Weights of a small GPT-style language model, trained from scratch on English Wikipedia: 9 layers.
MLP neurons of a small language model. Each row is named by its layer, matrix (gate and up: input weights) and neuron, and shows model dimensions 0-255. Each number is 128 + 24 x the weight over its row's rms, rounded and kept within 0 to 255. Numbers have three digits each. A neuron's up and down rows have the sign that makes its largest values positive.
After each neuron's rows, "fires on" lists the tokens most often at its 100 highest values on Wikipedia text that the model never trained on.

L4.gate663:148137140130133117154132126125075135096127128112135141106124094150147086126124123133141130145133127120100102091113160164162127164151148094141125182153131074121120117107133135121152114038135083128102125146113145143155123148079112145127114083141148122109137109103135154159126103131117105091152140102145170127116161154092071113162116097116182155144137154172106126150137077151095111143100145128101122128092139118118120166129115104136137176146113160161180100126146123121128154097139128154101103163118148145140161140134043087149135133138137075112128141163136129131124102084136144136099149176138154179143134153145109145137163137155127106141141109116164131160155115133128134156117170166128129135125156126118127134125144134090145142134139129100108145086106110123106136148122087
L4.up663:151090169190080078173129142149109100128121098161134133119131139129099128129099164139165121131115101150116130081140107107114141135080116126149097138147123106153132103095147162114126100158180143139106143146127123136122115142149077126121164163130122100150106103127157106090134143130127142092138152094122108107159113083167105122125141175201123139187118129131127105145099113105112181160137139119127107119141077139078112151110131101154152154154157170135137134119157160091139113134103113108139140099119110102085114088131140114104147119160104165116112137114142131114133159115102152145139115133135161104117149101126122112108147138116108126129161116118110164141089114175138133112160118100146122153120162128136160085121127160091186138103127147140138145141153156144101162107088152
fires on: "."

L3.gate485:113072111125138165134183099116164129156103134133103108136106098142108088131106110115100118123138132155144113155137173120155107165138103125113081099118156114124108124129123120156167135068163188148173139112155128109106078116123160131150109119125121110118118148092124077109146135136103134116151157124136180109121085095126107106104108114116120148114120122096136103108087107152116096132163133118150127129142099118162128150099157090179106135159124152115116130085137168101086135073108126162156125142125144126125095133143117118120097128111124160112103093199139114131124133182087124108139165117089136113149179145136133119132114139109143098151096146104137125125163153105126146152152130162113162112140188109122147105093139153130102119090107111089115130129124124104127158163148122
L3.up485:109084115126125106118157094106119071145130113157155149135106156138134142106133106162112127116139117114110162150122142102146147111155132112139109111112137136133165170085136133101130167097111132177109139141106124135139143139105084138133137131141128128153148144105113154124124124097059114085100141118150098133105157116052131104122143103152127126094131076098119132116125134127176133117168142093152168109128104125166152117114124107149095116149122124174133138118139152087122156162073092156152148112171125139143144127132140112094078131108131116154135097134107106128148141162099163137085129181161119208095112115138105159106136165105121146119170166132171109154140126097131124120125154136157131087124148158129130154087141130143148136148145103181151096101137111087135119138114121
fires on: "il", "ur", "at", "el", "z", "in"

L4.gate483:128155141115113132167163124134088151133158111117151117094114120107086142136109138171143137140107118125157122146129122135068126195117138052141155141108107114138153106154110167119140127152115108153130107100114112144198159163134122131132173087160125157132126098093128160171065125151097103127117141142143098115125111150136146106130101126139100093092150125115121112147120153142112151119178101109151144095112146133094113140109176132152143135108121107087120128153119100156153118113108111145130093131110113126143109152159116111171161137129080108084123142128137110120122157181109122151121115121115131148129141137076090151087166171159123143153175138146158134136171125155111142112134107146118117132119114101095144122158085115096111093145150181147104157154119146147144153144147141
L4.up483:134078156151075124113136091179110108099101138109147106094104145128119103121118156109114098103129108129123120167108175166089156114130138183159123133094096113179159147128108169125134145105195132155143097124135118140120084096140114114104125076129100123162198173153107119114166109126123161133104131150131117080183125110120148130138128147132120130123103158144153123123090113121121145097120143143101120120133113135109150127082186118163115135132098112159102121122121142150099088119117136129104118138076120124120135165132117129153145123141131108109129155100132109159119090098124172139099147110099136135148143147066127098143136131108092131099106116138096110152126110135142138134097143106159154126126166102169106115117140152069129143144120162103154157101144137148115091110127162
fires on: ",", ".", "-", " c"

L4.gate448:123120132150169113131138162135151149113151133145112151091095112098116098155116126121127102172133136156124093070132107138108117158165126123141099111110106163119126070126128159143115126114139134141121141093156167137118143073130116139110165143168133147118152160138138155079120078123146105111151144113131111134175142121176112154153134138155102159121142130104101150095156115082106078163123171074122118151118149110132134086114117162102166144132114128125171153150138126129146118107152122113133148128106132094119152112160126121135149146113135135088105129122168090138159144103127128157114132095118124143165158075151173137170110139106119113133161108161128162150112127080136143147206159127137128130166090183119127157153124144116098158124128102111139116103141119097117154167153087
L4.up448:143054165115126151114129102099152096151110108119108107097111141116125117124146150136124118140119140120113127152088166061099108137109122110104112133142116129121080138168140176113147163108125141169098099160112127101148131111103162147131143116156130129136136144139113126112129124095104118094149098132136111117123063102135124093153156125125134087069120153128111163090155159123090107151144139106146115169137132100092117102115143189066135124097131099119124124114135149145138121146073116123107147118107160101086110129082145113109147139102128165137137148120107108129137084133131106158116110086091074136117151135149151095115063109127148092136189124133156154158139112150100135133127129110147119126133135127119073140142089102099142132166149102111141079145103139113146131111127112
fires on: "\n", " |", ",", " to"

L4.gate49:153149116120151103128113122169169145109095100155132103161119079144109139084167135128088122153158132126080116091155131160144151154125103130135121109132149154144130176130110136096144131097132136159096123160133135124150138152084139116146141130107121159148176199068108092140093135106134112135155114139139112131153134111155111105136139129137123111117161145167151131128146134132147124175138111116118101088129115095150118146106107087151136107122128131081130106136120151158161098134148120182156136125137131091152084139150092139151145134146121119142124120120147137143106127127110144095167103098084129106135098113180162130130129167076096114101132113126127117103114136128146149129188143148089136132169111198102124174148139100148099091107139168114076104139103130114164107118136097
L4.up49:090153133097177141145109131145170178140144135122140090137154147159088176144141098145106124107112140112114118133120172083156106169099126142129135112142143122115161136161099129113176144114103173166145099137141198124128117183131122047150140129107134168118151101158088120150112108129142119123172143164132128171149147116110121101119103125113136134120106146136106124149131139161126155116165110166123132114140151125171091135101108125162138106152175127139164133108114132136161119132127163151141127146125119044152093123109133135130135135118139127116109107107126073121101134085167116138171119150107167098141122122148134120134130141133163064112112145097140112139149155136189147172120122115086095115105119156092133111113156127111095137138133142139128117134130132120131141152122156
fires on: " of", " in", " de", " |", " Tour"

L4.gate405:174150172158149168157131090127121123131113114125151147135114129124106162120081144146094143138112100113118148116150084110105128140115101138135127155119120153131141101098133155057139145076198090182124114119128142141120144150100099162135189134116140154088130164079113084149130120147111115168134087125139132145113119110132153085141102170150143122106128098104132121153134138140085174147143130118122124103169094117133117103131150098148101151096120126137095110146131104150132090103098121099129133136138140103084134151152148125149142106142155092119120131129107117101111128135113175111130110101121118106151137129135113099148148154144102105120125154155121098109174134138086064103148112106134130121097119183126165116154106143129152106131129136098098166097052133130163121114119119
L4.up405:151162126155176163170097096115131091122140120101188126128116114135108115129082174102108140149116095113136082115115099169120113157117135109102146122149087099170159169127157150128138121099172142134156133083121130125098143152152175142106140152141124128112132147132119096132109096122145129160119106130121125139159123134126176102123103158117169120111135116121122139141131129150117150179120139113119099136113143143139094171092121147147127114086119147107108137132112084128100120090111068167140133167121119124109115181163107152122111106155137147158111155140087120128119101143132148151178095106127116083144108156116164125120173142106098104124182119096134089086153121128172093144143120098134099109119091155186147122113117154161126138140109142128121142116094128155108114171106110
fires on: " of", " after", " in"

L4.gate463:115125146088097125126134142117139124121126122177171170111115124121099178157103143157120102176139124116102100073106127167125154104154152138095132186109154114080119129138088125104147166094113140129142108143152144110111125113120140108127120210114090147102111127158154180101134126110134127135116184096123106126155131085115138129185114125163103155133118143108141138122125150169125105094142154111132096098138091150135141098114115096099161107117137159102121112147133100136140166160100142114094141100143161107145179150126118096125121113134186126134162152132133133129117129126152124100134146145140106106121151095140128147148111150129090157095144120154116170087124134112140114137163125151102072064140117124112170143146125136112099135129129133163136145101134076147133119096166113
L4.up463:136146157127122174139104127099129117141096138156166069095136113101135114150117126143102150131115119113116125114114109106102143089169122155097128142122163107122113160121090124124161137121089124111142089166103150139121122143138106122161153160089171147093065108179115173111139135103122136108126146116097130095134127119111109145151123161131135157116122151100125118130077147081128138116138121147128139078131170140094117140160097161119109130096203135120095121129119113166104150160120145141095104141130119150157159144170119105135090117122188089142145175125132141110097156138134136147121084140133142078122154085154128130125143084137132126138143133152114098117140117112105106128150075152131092132123152128096146119131175134138088158142173154130111159110190163153120118128144110
fires on: "'", " or", " and", " Car", "it", " but"

L4.gate228:115146167133099077137126142094123172146132167133112132103101118119126172100153113211136087109108123118146159116115150110164151109177104153146133118133088104119071150132138119149112080125150160107088123147134123120140134174161095142115156156065134189125101115096145154103119136124128141110133152152132102100135128115116055154147089140128123148145160165084133135080116140077158107141125155132121119130151167099168113123138114132127149108112146117123126153118122139103126156126132117180164084147128118095121122126114133105121083082129155117140089138145077117151135123109135121125096139149137138123123141124159092110150110081114150096144107131145149115134090139162156183141109123146144131143106140110138130149119120184115136153112125126142130100139110163128152124126144162
L4.up228:157134133100111132137152157153121161123119154140145103131143076103158146096140099098154098151117116107167134151142146129120127088119116082168143101168155140114124144128131123137144106145141131109113081100135104125161133131115129159135112135155100140150096145126120139110122137153079105133124127162091149106070153148131089120167114134150118187142080150124164134117111128166141137147184131126130152130102115117119150160130157118089129152110176143113127160150099130168126087125128150115156121147082101056154109118136138133147113144149122111174145108162137135109181125169133131140167133126142131124159118136093105126168139117106154117111123120105128135129169116157123155131096081109155147146137113117161146135098162181062130120075096130125137111115117148185130148137179125
fires on: "1", " its", "9", ".", "2", "8"

L3.gate486:135090165129081068149120130181191124141102162152147108165105124131107094093132118152182127135110115114080122125081107139136132108108100121135148114123146112131146111131140159149139113115155158161128084097123091123127103129135103126162102154119131156168157116101145130114111102084110167111119124170180134108125111100112154092130111127132119051111125133122089091112138172116107137135143129157134085126145110159119114114120147134131144120089108137123122100121105154167072119147113113150192105113117132127136114114142122129173105106140142200175108104127133131125097126121120138105155122113100141138113096118120078100127180137109116144109147124127157104104112107148133143109135099154132126193111152133108130143146097136122128162108101108122123119122138120090136075112131149
L3.up486:119104148126147142134138120107152154112146129116143078131134106147138109143124115104147071127118142111154105112164105131122122117143125150152065120095133099162132133104068143150110137139064113139098126112138082143108125090138111134141128142175125134149183133116107134154119153105095102118149130131160133126117121119167160110119134171134118139147112095116124175172133128156144131156144106086120125139103141114130124118123122164129102157103139139090099145086160156141119143123126164117090117124108141087105110145085135149132149180176118145111128104166158100108132100154113128120162130085100129166160075120144111114145173121176153140162108132168109165159182144104189085119116114111111112116108154137163143153144151146148170145150116111184114107129116122106124159116110103
fires on: "'", ".", " of", " B", " O", "2"

L3.gate58:090110091145097121094124173134131139137131158120095142123143110113150099111162137122139073124144107112116133138135152081079167148142099126142103146154119115107127106123129123080129146112172127124093137125166163115142118102081138107111158121148175130154095096141143139109125093165136145096114134136113159086088152139141109169128089112149120121088140136128179134125121101167146113089113128137194123108122147112172145140138122188133094157148100147141137107162139146085116121135122119126117137131106090111132077161130154071123108081136130139096149103144129115145134089163099106091157125146108144131122114141148118133125113122139158128076158165128117157136182159170096095152182112121134137128129107089116114111143122120115125151114122122094159138164115086112133141159100105
L3.up58:129116120093099090129140140135140138114150149112144124130145126100137119107146104154126115140097090137158117135151109125078121137147164134176116107150122139124133170108129183160144141115099151103142109121116161177092172143113144118124147081119106086143108147162107143125125087119130131117160164134100144111159119153133111109130134136106112098120111111167128087147188081089139134100142131164119157118125169131088107152148130160147128102133137122122139106111159124144080114146092106087180119121141105102168136175149116141144113112144096142113107151164075190140158152109104157108112150124145100078136134094081138141159124137166121132077135139100111149109152091158157138167155110168127122140164122155124142162124138082095124136095148119110098132122149116130101146133096154
fires on: "3", "X", "1", "7", "ius"

L3.gate5:125111104100119120154127089120146115126113140102140127160097152149105134120131157147149102150146115145154138108129134181133107137138129176137113119108125160107122152161101090082090161115120141150110102117133087134137120108118118095147098107135124140090151112126107097154128158065114131132167157106097131138149078121138099124085171131140073127115081138105177112130118101133129143148083135133099125117128145168077099113142125137095122099100139090155119147137127115133124083089124172103142168129187125123143103137124118110125119148126122111135121137170085120150124172115106139113139128117154092118180131101113163114107171182108120127146087145097109136122103103144147136118111106135149177141129130169146160179134141086127146119111088145166132123105153142192139146138087115
L3.up5:165137133083114147138099143105101158105105102135152135135103114132097167090176176135110089144123112125116132089174148114123119176115176119121134137115110145123116128148139153094097168093119122121147084140103083102099123130105107061108130131123120130122137133143090100131145146131152135160119107136117164158159119116120123124116119111121144098123113169164151121159161116164114105099082158104112117107125101114159094147093141140155146179103125121173110118151106107138147102085094117152101125137126086132114065134158153141160045148128136113157099100143111131118131096127115149122138108114111128070120128101095195111108153111115141129117143077115143118118133132167146154150093089135105129153167115140144118127143151121113118133105100120166132134130144131156118174114130122
fires on: " |", "|", "s", " in", "\n"

L3.gate260:146083121122141149143145165061118114110161137175095118129132156141154121153151130157150153140135136157108139141127126133168121108103125175099138166120170104148112104104106132143140086153158116154152089151162127088142117144124109119156095150150117112104110143122120124099152102088133123135138133135151126131147136089147097166154162126162162116109073142108135106158099124149150159164164094104159127139145168104103113139114147113106128135138141161135085081101123115101104157100082086138092127109132140059143150132151111123158128071133082124125114109122121119109134111129113123134121094113139139093093175127129113129107143137108099124138104141150151187100165134117109122153131091139102136141137186118116131128091169151071125093106113121146115127087109082143127138136143128
L3.up260:113087151130130122097148163114120154146134151078159093120086130111116123145134135136124091153093111161139114146145146148116123099112114106164146143148127112137101143126094110152125177124155113145158104158107075111137140155143146116125127155130164072120167103106079074089116157103104101162132114119146112168144115100131086147112151158142097081100167110099147132151127147104128133153095121119154130089129117077114129120180107075084152101132132132100146127137179080118098119136092125125170151141142159073101115112144099152154125147121141114104099105165141132148129105093126123139098120122157114151133110098171122165104113141140126121137125139123112123130145102142167138111138133114122185165157154130090135127137107127119103152110146164121127139116132137109139183178159104
fires on: "ur", " German", "at", " Hol", "ol", "eg"

L3.gate51:061135141109144107142170145120158123130155112169114152112117127113146125139137130091090139130126124137158133090122133128185112147129126152071139134120191135116128093115129111071122073146078143103147076105109126157134118122124157118126115137091127127105152173091153107123114160149119103124130149112126127133160121125152155124126102120117149159118100135098122141102166122115136126152115129160134154132144106141102134113122149160167154097140134100104099150109095131105154126136066116115088097120153175141100164106129097110115111159118115180157112139123063135179106104142124135152102118106151139110091188135165109090154128132120144144102102116100170107124142131147125118096137098125141105146143144152150046145112139145142138116104149098113102152116124172112144132160133131
L3.up51:112104148086146147111161123121157159112098096154160103112109119108155122155120110118120145136110117128113112113128102113158146131129107074121155158184091106109119128122099185142111154150167156153120154109137101133152138137106160135160128118127095123150110091122098144141114175120123128156106122172121141125096129122104121107136117176122131118148131171134094086107149164109119142106151147141128132125142165080137115119113114122148120102142111148151111096127137072123097164134152120176153117107125134146075104189140099099140133141100124160112123156131114159144131092114131097111075142122119149122093125102147080160107102146135130105111130086136128140092095188118121130112148124128143132123137197099102158148160104117071059131108119165134121134155154127090122099098135123
fires on: "-", "k", "p", "enn", "om", "az"

L4.gate747:135089134122098128131097123152165086134148183114055126117131111072113131161152119099127080164154130136142121133104101092149150120119113102158123131117144135160108097126099134086121142077104139150116114155113108110136102145124148159113134184115143162131077120160142137152197111122129123142155163116111131141110123115100115146154104108160151124113115137124150133176129143133131090155116132109126136165207187136090140127151129106126104091108113116138110155150179142083159118146086145123113147126145134118126136115151102145143090113133168139118114111164119134134166102148109122114144134135110094124126157175171098133104145120167162134136149134108120149146120103124123110075137148187113135111076123101148155124114127140100149127119129126117076124122121126090109125162103141
L4.up747:088159186115146100089083142181172125123122143128154094146113114144149128138107109116134144145123136121093128127135127179174132131130130113135116099131102137089113119141131124109087101109126141100133094117161131137103137134127138173147072127106099138125155169155116109126139174167131069162121128124107173122110111137107111137110080109132116110164115143063112111135153098110092103111100101144140117110148122136159142130128178133157102121181119140145101130108102142146108116138146119119117145183099105126148119117144117128153146156110102106152139157085129140060143102125108099124151098066108130103129098138149163164124135122173093117159110154126067130133166091119135147139127089151085145146124150131139126127094138091097156112136079146107126141155135107117129143128143127
fires on: ")", "2", "7", ".", "5", "0"

L4.gate78:113111127128130111124155177101154129188106131176141136136135137114120106146135139115116136133137143122114112112151116116109186160127141168169112154118151121105103168099109154136137068095129095126101122110166118119106161178093074170100136138135127102130155127098178118133154126122135147091142110156107132143145136141116136121127147115146146076154105123148125156148161065157144144131150129113079120106144125092108162147125116126103104119159120123191156091166094119139148173094130133143111139122147135140110095100125105135127107124117072138096160126119106103080085140128105130109103166130124134145127151142109139070177126161108114141111124137131126126094137183116121102114120099133090104089130140144151142139127110093148141141140130105165116095121117152195118137170117113
L4.up78:112122095101143111129123148112149167067120149093153172128093154147148105078083127168123142102100132141117091135081137123170125147108144107153141155139129102141091130121137130123154107086124137106169162195134171131128134132109142084112140159133103155118132157140101136102107090105159152123142134168123125149141163097193164118153103149109121130102122116103099133100136172114105132150122174104119111138103140126170173115154156126115160114109136123112118140132096072118123135140129115177118100141116110134133087076163092101147106107138135146141161114098127156119104140124108121134109143139149122149133099095135086088134156133115152140142174139177101113137165104145125143080115173118149134121091172126153105138125152124128142124157157136124123136121132152093153152163151113
fires on: " not", " to", " of", " for", "t", " made"

L3.gate137:088117130117110122180137153156111144128145156109193148113118152143129160149087123169131122122116132104135100140091088101099167172149136108119170141137126115112117112120127102153162124136107140130074106150125106090135147123121086119112155103127121133115088123130121165107132143158153115102152144141105096130153145175133103161113115098099154121150169105165135102101102124112146114134145113171120121152126122156157126154154145182097073108142156133094154175173110123116124133116101160059147101138131115134109120141159128107171107126137112127118129141200097117117159130139108106144126121115139126144124147112162101109147113158169198090162150116128104167149162107113151129118124081180115126113130157146098120114122129124128072134108107140099127107125127116117135161126134098
L3.up137:140148121113112153120121083167134105132116155173118117098155133116094100147088110138141124139166125123100092161111148177115150118105125096146111173175115138115156082150122120098147147113139112174108160149088127082130156135127178142103195098110124166104163124104093102094123084124121145136111125164120131092084158140115123127113168127136142135131115123109122117122140101153145125154164109118129178128117116125069141113134175147127131101133140134113094135194118114158067119154133163152095099136128142131124127115076154079155097134130093154090135153102145138138122136110157126126113125125138155122109140129108108133178107142137125118133166137146130122105145136111130113120149090161125110105133129138152075165092152147131096115072140145113124162136112145127155097168125093
fires on: "2", "1", "3", "0", "itness", "7"

L4.gate768:069116125082138118102109141120122118129088123110101115098054125124153137190167121161161109104114151140102128119103135136123122130147118180164135121126137116140141143122151144117107113154120077148154130181106104124121119146157116136107134139135134088177136154106119143113162157128148127070103106165123121139145143093099155177103117159129169152140197127142146112079135140148146128140141173155074109093117146121130099108100104135118134091116137117114122147152082119103154145139143128111134116134136166143078147143096133117122122136099160139115133124139145118108168137140131129113123119143145138114115156071150096122130104094128167134118102109145166107095120106152166108142150079146139143104101124137124143115129212108109158112120141115123129169131079122125140145127117177
L4.up768:132121150124142145165122103084131084072152133143156145142114164050095113136127121151163122165103165120117108110135140128134136123153127120182129129142100143159149103128094153132118162106138146109147133130095154105134125106132121125138125128103159168102126115150108134111115116138137098143125162160109123137106135133145130159150079130082126181129141155082130174155108141147153092116130109136138141157071118115116137110137141146109126125126104074178141135150161135075136162111110160073150106143143172146134142095135130162128147136170098174119158142118082121123127122094166141139108120120136145143155119113157169139122154151084132120125107165146159117084089151092139159118131117176113120099132110126136127127117106115151129143130156109154149109161132064141113145114099067
fires on: " ", " for", " of", "2", "il"

L4.gate290:087146148176150122115099112154099101126131101170152129090091130169085137100080122173093136159140117118138161119123142086117078154182108119130134112126151143131133161087125114160129138128145107155120114151124106118143141102125109166098122127129124152103152112094158099127116166135115085156144137146133154109149129122119118136154122176179150145129126105140134136125134146129147147168157128124133154117126132111151134088143172110139138143101109153102145074108090138088111125147119137121125110163073134106156115107166162106124161168131143155126098164147126143130144087137079121135134153168133163141118088128111153128108117160131098103108119165125117168144093103121122156114136122148113143077122090122062169052149142118118109142114127159107138074125120106134140111124144142
L4.up290:081127128104097158109116110155126119133176126110115131111052107071124093053123133110137087122172108126135124143084095156101128075147112103139147153098128153092112161156106148161121120103147101124156111114094104128101137123109150156141104122101086162139152128129124081132126123100121115109109105156156101126107113129101171079114113150117165129116100123086154142105151084133105154146108118124103117132102113117114144115159161127127145116120113120120103168105173124106146127117088119170132171133132134126127101140093127113122123084116129114166088133138120139122170102116136138138098132133121106125155143151137095121132102134153097175142128110089117128089178123101143130142143118137131156134188146136135154098175111141111145163139129139104127125083086177151122118169128108
fires on: " by", " to", " of", " |"

L3.gate44:103118131100093118175131138140123150116142136098158102139126111134141124167118125107157141149167127154124141105094132150170118120115143158125065125104149177134105171091102133144122101154113146124118110127107114136121109121130121111123123147135150085112128083118143108073104122098169126127084161168151155092188120112144132139120148124109145121097131129134112093106098120077112167177104099129114093142161133116068140113136154120148128109104114097126118130113117134103130136153144132156097115143095126124091110082133122102136154109126102066157138073102133162164122103126107153090141166165108170093134149121124098098115133177115108140096079130114117145130147112091104142127148102175109157162135135134126140130095106202147100122115119139128139107167123138088148118149131137
L3.up44:097122116130121111115129113160131114156124127105124151130141145071149080106118133149118151109138159176105169115082126128157130108123161113146136117165123126112086141124093136130154143174138152163080128144093165126135166131143172137069102119120118132128109062129156128088102113101115103106140122163126116112141115119114117087134175107073114102129131131167130117123113143108123133146083159148123107107177125136142152090140167103135145109112144119138171112080159139124136120107107116167099127101118155113131142086143080091127149123146112153136095101118105127134104108125089141093105141127123120101122120109118118159160115131134119098171073127120100152131138087092131158122150147135085137097156140128138132133164100209123126107111136117113151146154192141174127124123113125
fires on: " by", " has", " have", " of", ":", " had"

L4.gate201:139112118133133135124148132146176193175140142122133106112109145137142122142139130120141144115104148133062145098140133117097106150112151114138123160085152163132137163077126114126096162150097149149169131148108098099126097128197132104084138123148170103167148125139112147094156119138095145117139112127155181146118112085144142181102103143117139117123090094119119137135132118111092138097100110139144099175117120122128170107125174137121089144083118151126127133135131110127124130073108131102103100119121099127139085137167115105172105155100149107117126084158121127110110182127120111155106160124095081101133125110144150151087119161101137146117125113126112080145135113131159134154162118110102128147122149156161114143124127136143150102201135169146150110144088116138139122106142147
L4.up201:112086118103096141171147146160116140136140170106127120119130170143129171132124140180155134129149103126142140123147165081150106150104093107143123131118128126136096137159126142097115095139113154169163175130097153121112163138147148116086142123157122141107095152132138075113125095177144160159106104112125124156092082113131066093133163149137114119137153099095092116124068135092097117149139173096160146109123149131123128160122126154150114126131093158137115121153131094144143128186127174112153110135106098089107096125103117110132139132124168085141119062114143139137105119132098117156104147121142122153113079124128122132134118106124107113133131111148116089126117114141119138111118108129125128153136135112101121165171109144138126142143141174139079116072117148118148048148131140
fires on: " on", " in", " of", "th", " for", "ached"

L4.gate779:113114170135084110131106098102104105111070103151155146141111109085041167131142112129124118086106112106153133177161133112095124101130104153116158113173111115121109110113140170102122126138113127158113099107133164098149157121112140111114129129104135183135108078123101129145071133123158165135122133151125106163156135106111118159138082169146125108145128127094135129122125131129065106129083125142113122123103110129088106126164104096144198125115150091112163182146150107117146111152129154173136130120135133156128113163130143125113131133115170107129148126141165154139120110129096146087118136163156118093119156127158124096139153127120132151154069170131132094111155123146160101106104129171135127140117129109123124143152157160101130104139121148132111111151095132150163103117102134
L4.up779:116110138108163140140131092142169135124161160142154120143158107148140109115126107103095132101153142093136119137131151152093111133153153170114139129170115124149123162105144135124113101166132089118135119168104123132120159136124154142118147155136174118071155154121133186131106145161081082122108130139090127133162145130106120131123165167116140166104105142111134129145124132139093147136138120112138116126115153089129114131145102126122120147143093113114108172166072134125118132116150168126088148134169144126116106129137149139115102112119115144118145095157138149114104159108112133136129103139173085121127117159145134138131131106133143113105124149137142143153103117092202144164179057161113100111105084100124082091160160159101112166109115116074163147175176121131139104144103089
fires on: " ", " of", " |", " and", "'"

L3.gate465:125100094094076118120139130114138153062082112100107115135129119083172117127168167099123107112127073146134097111143152138136113124158124112129123134145149094172110144162142147094133129165138110119120119144097156125145151100118162100117091137128134123094127146126115118115076120119107139138111119122153116115160167124155134139109128102132141166102106106109106149122143130127159126143103126105131178062120161119105122069143130131070098126151119136135140149113113160123141153111138124134129112180139138102104066156127154100192151065118129124091132100101117145149164181130127155129114119123125138155123139111099134096130097103136167155099148127120121128125090134111164084141136112102150164112123137113131122137200138106140135149137142124143117143138115119138182145180157156
L3.up465:111158070135139096106160055122126132126117126133082108112119124129072152132136125144143148122100122138131138110143147115123137148135068161087183178108150116129122130100153112116136105125131138106113134131127122186156171108122122143123130135099126127102086170147117136099132154143112129159110139121151093101177126123141102140127113091115135135122150098129133136125173114177168173112172112141185122092148151151120130174136124144121134098134154117162127149122117148111128143096135115086125117152126106105108121129150131116125139142136138122135106146107143120125089112140123147103144105116115070132104090123090076090136157162132158131141136105112119099179097102138131126128149110088101113073162095082157157145116115134092116090102165126080091150154110090144090141137123146
fires on: "3", "5", "1", "0", "2", "4"

L4.gate414:130126117113085141149163143116144129150187142106088122127131122151111145121126137080121068097131128156117149132093107134117117080163124144132155130141130152127168133123176109081064113154119139140130118138141123161126109105134136148126141095129139064125130104093166141150098153136123124111109117142154149094147123135139129061111117150100081137138117106139127154154140161114162155119162090160174120140169141112128121084143141117093159126104126123118155126137100108146155123142082182106125119113151120129104169108122143136076140153118078118091122130135169104175180096099194093114122140111145104096120152126108111130134156157112133125127158148165163137125118082136119139149100161132110118123131135108124166116165143112109136137135162113128148141170128113111143122160077114
L4.up414:076098120121120114157077146136135143168141107148089128110124156170087177148157106144126141136117105112153126146120084118103161128099098146156115158178125124125167137083151151124140087156148085139097128141160102106173151142098130121107156151123159114161103128135097130100099152118128139189104135109127096136081132057124132134135142110114154125129114128106131122141186168146166121119112114107101112148106098086119133151120144122085111083114130109135102152135127148131131130123120173120136121109146119100108119142132141139090154164119103139095116116147122139152120120118159125092141153122098133119147141151114133084065118144144107130143074133129168123130133121080159150139136122150135143085130156156098143139147090105081112146089134093160115097172152151146134118110158157
fires on: " |", "p", "e", "k", "ent"

L3.gate788:084144158104112119112133141122150129141141140139135113093093101136133136168128162123169103125094109159132097148129116111143127099093111142126135195138122089095103156124090174140146121116125135120131159132143108164129108107149177127168137096115117118107096144146132111157118101110115126136113116138157096098108086143158141107147123126093126096138101081129133142151112134169177156163083133111170175111125121155128119120101169102140123130108118088166097140128083131145116153130080153151121150068146120107120123129166157076155120146110092095124141102099083133140099143105089123117142124094100156144133097102115140113116140127125186139088122118137099081152128134137096133141149166137104162110094130112139115173125118131126135098092122139117097074137097128177127108157107148
L3.up788:161168147096092174143124134142064128132129119101129111111117134097167082115146124125093146144139113103120111177139126102135121137076120157141128096140118070115128181145098159127116106113132158081141117119099148128123144120141144112109180150153121129112133149132099115171129104123133099149101136136157143114137126146187122108115107141148123108097142132134078077105114106111142149135123140104121105094100140162088155149091104143165121123120112085161123114121108099162103152144130095131127143150105115118125129147130124113160158123113152148128174149110129142155114095077154116113090160139103131124118118150144140104101166075128136128134137096125132142177163133128153110124133131086131125134117142126133108118026112162159110125119106134138131157115051139147128131179115126
fires on: " on", ",", "3", " of", ":", "9"

L4.gate701:141145121122122128137080110145142090108146097107149124112090093162102129158078111175133128111146133146082115105130162147132130172119132084138096085137127083094161139095097156113153105115116131135137157152167116125138103088140158089120157139081094067158124140107102122101173111117148129138170136131126112143144151094127133089120145119119105180075104145114189153107138156096120144170115128088151137151123124151137111134125175171111132128138149109104132109133145111128128122123128119166121146094130121134101089082149093113140167091154160110151140128105128082128095083150132174115123129110147129127140145173147103140137130125113113129112139098141134086127111130161125128114162102110119112137099143120110131171151139097150113132109075150154116081154093138082150124143128135
L4.up701:143105121127131121102138127069118136100151190082112148140124139164096154168145113156105134145081142144132116114124147120125119118120109142092118116107118148124129126145133171140132135124115130114124085143128198091135153134082120194101147121135108115119110174126129122134103137135110077135098106141116136105120077136128119116099109166162159109144138124117164097104111126136139106131165141120115060150161173131134090107130136106125103107150095137124106127133122112117108129124130095146135153114115127102120118081153154098132131105127126126130169111168150109101114137148142116140136138158128131143077081166091100146167165146133109122128162097101143102141104153197124136092130150082152119133158125120097102145109146101123135132097099181105106139078146125131170152164182106
fires on: " of", " to", " |", "\n"